{"n_layer": 22, "vocab_size": 8192, "activation": "swiglu", "positions": "rope", "rope_fraction": 1.0, "attn_scale": 0.177, "parallel_block": false, "init_std_o": 0.00855, "init_std_down": 0.00511, "lr_head": 0.0272, "schedule": "cos", "seq_len": 512, "steps": 7660, "dataset": "wikipedia_en"}
MLP neurons of a small language model. Each row is named by its layer, matrix (gate and up: input weights) and neuron, and shows model dimensions 48-143. Each number is 128 + 32 x the weight over its row's rms, rounded and kept within 0 to 255. Numbers have three digits each. A neuron's up and down rows have the sign that makes its largest values positive.
A block is one neuron, or neurons of one layer that tend to fire together. After each block is what it responds to, as a language model described it from the Wikipedia text at the highest values.

L16.gate210:121100135103122130063104128061123143108127142112147180066130175132084144126160139082075138122094169146133167091166130116153103100137088164156120095132171086112132119093207113125157156171102120100142180148097190083113148093134132096122105126083180126101178170168152137100173143150131166213
L16.up210:106130092121172202114071114172089064146148082115158130142118109163140135161099147083138157114158157086133122149102086117131168104159084135155144129053109169114178172153138130169082088122166165105134082132113099166096155057100134126086230137136158104133135145120106101157149134173071055148
Responds to: The third digit of a four-digit year (the decade), right after its century prefix 19, 18 or 20, in dates: 19'4'4, 18'3'2, 20'1'6.

L13.gate296:140156110089161145134128120095114135118136129091130099170117154109107129157164094097166223089121111130110151166110099141091115096104158089146115167143170097076137157126098148095185164181097131109137150069170136122087113176064133127155142102149095108194139156198174140152088212134130109125
L13.up296:092171144133193172201096078123149100151163144124147122122164170124101156177139103059127106113114120144123087134076127188105092143105072140119071164082156132090128157131158100066150074084106106123152150109197096147128082182159063135156137136179125154146129131148155071105115120052125159137
L13.gate299:141128076120136134158117080112094127138056184122124146139108117116117145153166127134146166124096085069079131166131076173134163102144155153035150155161139113125128123146096152153171128117126106183107112077173118190134136157085063109157163102184133120112126050110124104069083101082133153172
L13.up299:105173102085153121095065106106124133091083166163163084171127178146092171133091123133187141136185147124185136162107103094127129116096104124158133120144163121154138147128100135070203145196127158161134112121176084115201089086155138097114191136098160104097160132106135092141095112132072076144
L13.gate388:114157105119104151150102151139095155176124178065180125151188127128107092173097146108151146178140156101071132116101112136150145095114090087095177153172073084132132094145081105144119096106139150135153125046076109155116145152044104126163131064119079090172126074142106100098111098089126137152
L13.up388:178101101104125178197156150125129122170138099108158187134116115149102057097130164137120102084146151105136139129134113177111048137133146134123206202172124156104144128099118106143110104161134141104122143167120154136171154142120193183095128089097104074147112047169100103152114165150142132125
L13.gate415:148163135131085108153165130094081175131112111081152137174143095108142129168128091162123101122137133124146101043159149134163126140113164097157141124093196143083142146108153217113101093129152083089097147071072098096124082149117202133108129113119124127129104122120134073092089119121121112141
L13.up415:133161085190174143153108186082150070114167136067114097125193093102136134102173120171168106189165151172128120117100099079153101131170126106151130172154123146097097136110071125147097107140157108101127082077121100130097127099129160125102115110183141152134160089118095067091111152141194155134
Responds to: Short first word-pieces of a split word, mostly right after an opening parenthesis, quote or heading, like s(implified), res(ist), v(iceroy).

L13.gate302:182059124137114156121093154165148133154130137102131152116110127135102124137108130143166162161117117205139172150145199076152051065154179175150121129130157103127112126097168102138126128095072114130193155074075123137118145133098141190161128145159113100138151131120141137182171131151146129155
L13.up302:134072108126103183143102117116156108148158104137121130139205152161089093094121097101112134121142150138110156103123106120132079122132101108160107165143176146119138134089147143153107194077155155098076142069059134097110128128139141158106132114173143118075128108152117041136163146113092118149
L13.gate349:097097195190142162115153117081076130106101177117136173155121123144158202140134145159133147121152164126172153103168136180160059145139174130087120162108178154145162137106082169162180114153182126091103146112078157108187121133110112128151137103092100106103120115091181147142117146161176124123
L13.up349:121081162134129131093138162153040181113115092141117135122115169147174158105135118169132116121105101098177173053086139217169163089149128085078203059173121169124148156172173122122172116209171118108081107135140127090172116098121122146119197097122165100177147143098114154113130144110168116166
L13.gate406:171134152096073138142087182119150115118100107121160161154069110116092177076097088123106086194096086126166142173123056127146138104171175125105159176120138131171045145108117148120140212146111104098088142122105110164119096083113065122173133184179092123141159082159114114168080066102174164148
L13.up406:142107078142141128143091143171087104082111183155092182167115193106142153114143113094169150141158120102144094123123142138179154079158132125107134124132148173122133140071127118172067101088168154096145096173160071155118154129111120156139073113156103109110073126105158130121091130099195087128
L13.gate421:107105127128086108173119091102138114162085192079144196102203187126123152129121117070164157139084160171134178127082145090125114086173143134097071116128147117090125140163163097146170182114186102140152129122134154127114172097148122098071124148147153128094126076164106123127110145122115177183
L13.up421:127077108166110128133100071127097109089207153130120162113149174100095117107151130183132119149118131140108146097116124168133072069099152212162095156203165170129121093182129060085145116132091071076077129098138142172147109107152138140130134120141121166122152121121163079159190133149091124129
Responds to: Middle digits of four-digit years split into pieces, like the 1 in 2019, 3 in 1930, 0 in 2014, often in lists, tables and bios.

L12.gate8:125155100107166142136116121142110137181139130135128126089132170128126103099146130132155092144196082126138160124119102192186133127131112140051179095132067124173137103136113161110103099152131074172139154162162080094218136179131125104168207148079073121082146174172151166172116192150089130093
L12.up8:139131099093121093137007053129102104120126143104108148126174133167125088085099114108164089108200086144126130108106117186174126099140134175054120114113138110162114129154154146095093110152142085125134213149215124140229082133124129110157133123131078109076129150182100154201113143133126115125
L12.gate40:142132130134130099153060118141152119089161137090153182158122080156120156052111163084089139101177113125125106088130045143070155157156136082081095137126129166115163133148114109088100117115104147181109148138144131120188086172127131156165176095184184114111118105125122136145136133085130135185
L12.up40:144108132124103136156138140138093129154149118108113175145141144186138137128085126141134091152075058076126155173140080186087170134113130134102121129117171126109145120151066111135132091087133097164124172138157175106159163169114075144130173121134104031106119124107137164131072067106143137115
L12.gate87:126081133123121184128096163117150161123148146127076094156100202113115139121153115067101110115113114126051155124170118188129131164100178189093141148116103097131132106156060141103130113083115220165148142119153168094136113123170166128144108144128182057088127068155109142144138121046103165140
L12.up87:153156188172146173107075113107116103102140098135108089166187090130196100191153137182169071073139085140008122124156138132158139142142138184097122103174090103089072097143157162097123146123167162089140193063173107120149148117124105112070112179096141134092146122128088163128120153135146143069
L12.gate89:099185114115135061130071149133109110085107161124166119086067141129172114122178122191125149098091148125129122128107095128122131173177183092105082137159080147148130124156124067123094099185162128159096137143161133203109111112126096108149196089177116183138108068114088150092122119118097156166
L12.up89:090091155131164084178142091123093068129080114113174125055128156142161138128098154104126148098157067048130125134129096181094070104147153114132114090104175127122111129145105071097109057155176160125167163123099192121167140079157128087085147121129091124090109147165090162138089094113160095106
L12.gate123:143162160158064083146127192102153158125109149113141215157110115131132136168160122181128150127098118133133156153167157190149119069152181115121133097120134094123125151111065102163160108115145162166103149122152100091115155089114073058162181150080118070153092131137180117100040119139073158127
L12.up123:104210079127132137132087087132112129114090125155118070086105155028123070121109126102170121095066140095163125120118132154118150130098129107117080092131159135167134163153131073127155137121125150117101104183116089115126124092149108126135097100136082084123115140091137108099108080116116112131
L12.gate145:141138138108098175135137142173127149105191075093125143178124103135153124135112103088092083141099086095109177148200136150161144152130136173074103157125109137094105179117143137123132164080098173117133107141076117090166115173130114152096089182176140108128142099099061124091157128158162154130
L12.up145:164117088094173152154120119105133174134132088165201090116122117122149124171179085134156134151055186117135109131143179154183094221116134128132114123160093162136102143134113116150087122044155190065149117113082116145108130097115106142067152123160183132137077141157108154167162105137150111163
L12.gate163:115130133124107114166120184125119162143138154120160099106184153084079165110117129142185128152101070151184197160148088185133115166154157150094130121117117154155179075132091171091102134165102173147107079132185065124098137152158069095173131135149125133204070139083084170105136139138133116140
L12.up163:094120151054138106177105147123143149143146082149179160169143119131120195061119149184179141130137085101085130192123085109105105112131154205114103076122148111149142105150164159108102141196135144119160105117099138133136108099121144120098092096136169126099136100117075142187160163081102175166
L12.gate222:141089181136090097138090161074144115045103132219132180129126162085123128130109127128106158107082167099141083140159086124178101161125121122113098080113103111099118125134121151048124123152142110136097125130134123157143122122129137093127070128153129057117129099112151088133112145068152139146
L12.up222:121152115126168082093133139103112131065157183103146121126130117124101138127143074141079081115120156098117078160098125182146002115166152121112164153125151185086133102132071160115114103101136164130154127113126079122144149055101082112129157152079060137140124106166109088094079133211155175106
L12.gate232:119095072108150151135156111080087079107139167173120125171194122111167149094148159143151139113185096031074165161120098100093118131125149111032132208088140146157088130148140119088104104136092079139114146128123068137133131116179138141126163124117150101072130147089083083110070064158097157161
L12.up232:099103094163184153125133064080134099101153170157142070152160120111147153062092130106121162132102131115069122092138186172143124119083116172083116106114166112136103160160180106130126148085112161135106102068137098121087144080137206151157117121099058096087173124133105141083148086126175123157
L12.gate237:151168123089169117151128151138165199092156096126101153159172064128162118133143149152106184114158140126101113145115109153141111110129124151120095163152094124157164131151046103124141108168103148140133121115109127171150151085137103130080092135109069052116235089131072164133119175108095098127
L12.up237:145137167110128058128158117114155173159109145067104167132151141123156151115163093129179218133167097125171135128112159078100133129089137122166185103140105166129159173053120091156141157102101152135114122124196171183141131104138142116154131130135112132113147123151149104158153074176176113216
L12.gate283:125120172148105147114123196151080159081154153109188130135115119074042122081134128117139148128144130135172146076187118164135113145094145087162162128187106117158141128126118154059107074153180175116174105124165168098161150121134100166098122152123154125158135102110092051181108151136169154152
L12.up283:178128162160104130180102106109172107141140089154081118152128170166105122112119157141155097157061117102117130218091143142155108136141148163092101129089152096124133174146124165141158129138117142164136145138098117116151157108131079203126144183087110096116080112159094087149195117092157133118
L12.gate296:144178110141104100125135172104135127066163114134113073165181133134044102096159123177163118118169105143130083101172062131098129156141161144105127125090160129123094113115121089139134130158120151125064132138198141101144135158179137138171182132074144151104108106163133076060178102088106200096
L12.up296:146194135137104099115124143125131095083133169162101141183124146169080104132109096113127116092129164157109115121178080080055109088177181155113071125101165090122097132117134092188100129117107129141098138130225146128158119095165161126169114078067131149087114083079139107142125154090106109080
L12.gate297:144058173148105134195096134132113093126140148135125131143147172089154131139083125237149116174153126122167138163146092170149070168074124129057132111109082182135142102107120124058130059169088199098123161105135159073192130138170105127149156100134107180116096092131130152127102145100131121161
L12.up297:187104099127140126138158107120122182122105153067160089116159120077153103106107130177157116119078132161154142107132133131095134169123156164098099116160141175151114136151105119141115127112099160118137124102130119135155158128175123179151131147158141140114071172185141141110089114073166141104
L12.gate346:237150121149078164104121089064099145134076107095122123130129176130128144138168145153134170142148112091105167131117070065070116121143128080108127155086152125146133100170093113129132155100121194084104129114141060159176165157134116114110115105108130172081144106121054071186062100115124108103
L12.up346:127125145150084115109158133114079215171093125125102149092122159132196146099110107142120156127124087121123140127129124087116100151140151106111117170154152126131181193181176128131123116164115192125130136100116097151153114123129100096139221133107202138098176147128123086106061081082102127096
L12.gate362:131144160108085076086020167107103173122174139096072146085175120165126130156121141159134118143141084148079173165139104106093105162062151154129084125106158184133156101125141138113073154091044189122127166115089085129088119107138115164149109123085127136126120117181136155152158081125060148125
L12.up362:149156142124122107120071149160120165120200118092123144198112065180139156122086119080104138135190123103098124171114106089126121175176119175152186109123173179205185118124133180157062182161044136138103172162100135124120154167153132145125138147066160140113114112079169136125139151082137144104
L12.gate394:121122121106123141147139127123182169074152125104173170148093139108120182123171119203147165161184128115139165118153120109178082137127129124084136143159103217100118150111057102198134147156166177119142167100163145083171154102163087148072174126128105097141136103119096124128139098110128128084
L12.up394:157120113180178074056080164069179157097147078136130101161115092083100142113114202157129146083107078106161119188082167119108086098102156153097195119120137153140119128091112092158175128149170134135073105113123127132089141113110056143140121119106093099121107077159184113113098125085186143121
Responds to: Digit 0 and en dashes in tables and infoboxes, e.g. Water: 0 sq mi, 0.10, and year ranges like 1995–1997, 411–0.

L12.gate9:117145172109106087113101161082068153069206099163164137127132098111098118128093138145124152130224143157117138142113093116115111143147188185136165099170101146109131092147134099125118109229142118121108113155119182118156122123140117154169113124171139104075171126168144152107071152160154174124
L12.up9:147106125118099097140108126091118115055125184134138097135106123080110084107144142196129191134149165081135108118140183132119162174153109149133129085153103178123100118166141133116123094121086094135128138149081123140165097153119104140099129192143165109080103141110177115117117068151134145073
L12.gate28:128061087163116175111123222157111149118085151102140174095122103141156169128113122163119127140137096097136093169149099111158134100139121163115175154094098111149161157126092125147094175155105104162123132138173132114174151124094142184116147115081125073119146149187148101080194175164137180139
L12.up28:124109060140099134081168147152094119084095161192110160136161115116102145141101116139084163110102165175229130157101132126098156082036146133168113155115098118074175131115134143133182123132097146182091142100153128109126160063061141087083147093114093082135144136157162105113105145178153136148
L12.gate29:162147141150116126149177096092153136131186129113121079108193131155123112130117158144071108141123120205148172152115162122112151105162095112096140135133118105134100177145190117144120083121110146159127144135063173130140196062098094066057104156113106147055151114119093088177191138101087156136
L12.up29:143135123124109137101196074158183141143127148166141116078173101181184131156120112117125077161096088185135142148108128116146125122149098112101207158126109073173098205142161118090125096131116107133134159123034167089121210075134069114061117144157101142110172127084173165128158102113127141169
L12.gate46:174096096159089093110108117078104188150122147127123110131115131131129107145139125138127122149085146098088194138094084152147105081148117134122102117152161131113145104111144131084162129145116123118087108114153131156123109169071182091152181144149141147098175144103108091143092159146130082110
L12.up46:164166087137096094173156125104074085126069163121139116140094113097110117104110151133108197135137128115250188093173171152153093116150136149137147134084142083105182189173131059116157087086135141096154132148137099083101142173100052144112103139121148138113161130141139090122157138149145142185
L12.gate65:149139100111120124096158174169118143097103095115127133085121183149138094080064141076098109206096149114088104062160093150076125068148156115140095114072120073142136094183085150155113092138139204142118115110144150121167132110115170113146183184159157082124141169074093170117156148109072104129
L12.up65:139134112079155157137167149128147132070126077133140151159115167162130144139081140064141162160112142097137134114040122181104160134143141148185123136121088116101121136133143162104181114117112184132172163110160177132160086096156172154130141142129145054125086171139094141111161152094133133134
L12.gate109:140079094075065098140154141141096158119116102160098139088088145169095144154137168130139120174119141103179117162144164153127139129185116196139107100128170135086219095068119133175164122176099144145153115146122123158175150124128174125114163112165086110153156102148111122123111134151151136127
L12.up109:120084122133149122098141115075140102120091079125079138055136090108129110164106170097147162076120112150199147086101152149158133094162101136148101101086100036103128128096148089117105064186059103094116093094063069120119143094086181183101136132185140143154107144157083144103103181159099139151
L12.gate238:125097128140103167159149192146079173150068201159169188152075127149114129106155130088124162154102133086135169074087092179123169101155154136122195103086089142142116120126088133163158118175144110123154090160113070116129110166138132130094162159106078103117085141049152088116132081181141155120
L12.up238:127158145152139161185057163102126108161094182175165123193131122170116146088100114146181134160103201180146149130164110112060125162139157168171082089060091172133124120127117117131155149085168138097102127131139141145180097096170128089114108183127180089111177136112179079161175174206151113139
L12.gate267:099134122168124115180111119129124119110095107091088168151096093193137182150118141111112140122215095170175148139156159157146129118128141150150150140098150139097104150100132148131160148146125105092093194126099106136174126147107209131058114135106105162164124109137115061174130096166100118126
L12.up267:121070134193118175109139180148149090107097107146095096125088143140111127141136139192154105111122115158149112126149170126087110134112145135143111105113130156154115252123146154125148096116123118067146188132108151130153118129110145172137101181151095119091120151113113104165146076147187082175
L12.gate279:142080138096109116108128126144153145116114149146124122156112179100095143096064172111090126157120154180182086139140129144140093115155131177106112118117175200167151177127129080155181115118166130123120107129101108135184180113155182026136150125159068164097165136162187140143147143103143130117
L12.up279:121090148137118148131115124178115158060135097185138151144116153100000131083073164105099160185170139113187090132131138125121088112146121169090079102144186166140136074138159108164123087091138137116118104164089128124148138119178135057099138075131146145119119127142172130135201140128161132131
L12.gate284:134134129103041136124131117167116190152109126143133125156144134077055158175130135127194124130131147090171161138154125155154135105144161132151145110141129138172154115135093084166098164175192156130143152150091110132166090142069178153106142138186155108116180106087104146175112123115120198214
L12.up284:134099137115066150137134109132133137099141163162072156106136162107132148183154175091147130134104089099128130084169132086116157107136075169117135151145118168179073118085140113091110164150137116070119099163147150126165106124145192115119154125174119173044119103129085171121127193224148122204
L12.gate304:150160110179114115145090134122081153135114117089110144106167108095128122186116179134089091177179153153160173127120115097103136084161079152093079153178100081066079088090085145136199124163072148130182098126080097100085101118127113149111218126123105092110111144172089135120094135188173103144
L12.up304:134128067129112131163147149125089131128122144161128155201157154084153104106157147171107081140089135119121139123067131100181200179150105141115113076212077132106093109131137146125192105101094044101090173163100128089152120133142077089112177084121117078093112156181140111089128111132128108182
L12.gate326:102116126174078150144112123097091128183139110141171113086110135091083099108065157156114121091140182139090133145051128119149147107147115126100144049098144133169095160183124185113101113111116154062210117162147147165139115134142143064130165130120144198098149106182175150150165147138150100124
L12.up326:149089132137105162112115145121128171145069133093111124160118119092104174159131105152128112153149139100110095120179175171129134160135149143088056079134176149166141101090136083129136111148092147135127149150144155078210115098145130105112163137109139127107141130101114125140121121078160098126
L12.gate396:114102099104095171145165081120111141166067132168105187102142101144125122108171133085134126110084057155156175034161101128109125101143110097096156114134081135160164127130201124100138139116157141128104132086151158130145105130125160118079151074148056099161115084145141124132091138095141135145
L12.up396:117131111168101145148117129150090127127081083180132114103152125088094159153120119087130144102113101132144186043186108145163126160162140117118095145112122146157180142173136159109127127100163122087129135115154082148148106105157132102099154146192090122211088132141135095114111109087158137100
L12.gate398:140180185149137134113128093130106166164142158127130125123093131158110183152136145092142135131132130137181146049124125155150176124136129095095138135123159105146093137077138140114124120223134122142138154100128097157107163152118157167081113126109080150106185092211173144159137124121116114092
L12.up398:105171186179118107098098140151066147144153217126094130103113148102130063139121142159144139107129155091141149067076106106134176095122166089136177094163179117155178058113150131089083082163114090164123150086115109128130172096092129179092171141104090180099194143104147132126134160150139144125
L12.gate407:186160147137113184122124115114133126123118056153125190106171170124070078093151136151162155161146126075091151115110090065144119122122141111111076107134122108130112120117150135089135104152135097146133142075070101044142163153069107152111126117117076136157149152120121092040126123114116100118
L12.up407:182093150094146143185134081147142097160094151127105175155156113132158133128135142089184102108111184125145122112096095080116123122121147138087101135125145158111094168105196142084151073143158103140112143106156138101149096074126126130108129100102178094140120107167144104194128148098124111163
L12.gate423:155143094097125199095092134173162192120104087141091168147198136140132120113132110128173149138149104148133139117119104140120140132170105123133164117119109150162198120074160219145131107126171119129120126076110127104137111101184139196162166059166106068156125119127181078109118183158142152105
L12.up423:195117130083140087179079160080180143113075096089131104141099177076098123153117100142133149131139149143137122139111168111136137118113149128161162132110107151123167137172090149148148078135143098129162122094142129137121147114115067156104115146141115100158147158157158143112125145170145130123
Responds to: The third digit (decade) of four-digit years in dates, tables and filmographies, e.g. the 2 in 2021, 7 in 1971, 1 in 2010.

L13.gate91:131151087148054128157125098143161141185172111159177162118119111135112107162160086126108122127188122168083138134119094076168107158097144091177135089114208141119202123163140133121091106098141153162089141095108075173113127105190123097113115175090099135109109143187149130191129116105168219097
L13.up91:105170101104086114133153111160124189139187115165134131090149166141083164197151143120080163072176108206132129073139158097132151117141155155120150095172208164026178152169100183123106146138101161138127116075120095145085078129199157158094175127137137115137074158150116126129115122121126152122
L13.gate142:134135116081088070101184100079107108145070143055076166165107127128134109175133170121142118119144110124109134185168109103157136138127079086209130066112173111067090149120118171168123063161133110121108132099154120102140152108167163092122131161143133107110114145099163143143081096131108157141
L13.up142:116147128108102193090109150159098138183127099162110103201187104114109145077167142154168110133120111107171156107161085122063104135126159153147175103138202138098149117146127190182138118085109206082148133104120142110104202125103156169062170138151162125162096087064163146082100097108120098160
L13.gate314:130103097151106147136170124073153191154137137160117115181169140108116139188103100098165103123182148172105132158108057082152149122174074132152140150173124126152131158113089095096147095135167191110158141113087091124074136120145063097105181111099111130132131134121189140109113124124185120156
L13.up314:202160157189142132122225115166147110143104102133134113111132150116091092190178123127128092164124061149095111130153087126134099162153143067098233162137130122129098123171109144068177124109139153057140188152113130076106150082168100183104116149123149141120055147122136159136145163131198134090
L13.gate330:131116027145108113118139145170135080136138136091128156129114139165139157112176098124116118115113145140125092154133101084124072146075140143148080124123147146131114155199069081100167167100168112162126097138123083109096201115190080046156128113142188101097058111124098078113153120118156135113
L13.up330:148095121104130087152165163169157168173155149097064174122145170162089086137102124165113123178146137140083132154150164183154175112142054132148159132154188069122128109074152080067176112098082097097132100125107078072121135124146090121103070149124180084136150124083124100132183123136141049136
Responds to: Double line breaks closing a paragraph, table row or short description line, often fused with a period or parenthesis, before a new paragraph or heading.

L16.gate153:143102123116081147025125128137143140125197171109196146134128158142118121102129134110137169177101178142204148171102127134114110117168153056187145140067163103154125184134062090129110142102151126161168045108111111106132148119105137062143121069068160128096103126150164150095127104149061125135
L16.up153:107080099079170102066169126130016160112162091112123121117100118133142119122156126145103104125158176124146161080117102098113122120080145135183153166091151154171155209149130157108154139085161115111078159118139138120111091096104172112035087170129159125110098148184111110108203139097135148066
Responds to: Words or symbols that come just before a number, such as about, over, more than, at least, there were, the ° in coordinates, ISBN, OCLC; weaker on random mid-word fragments.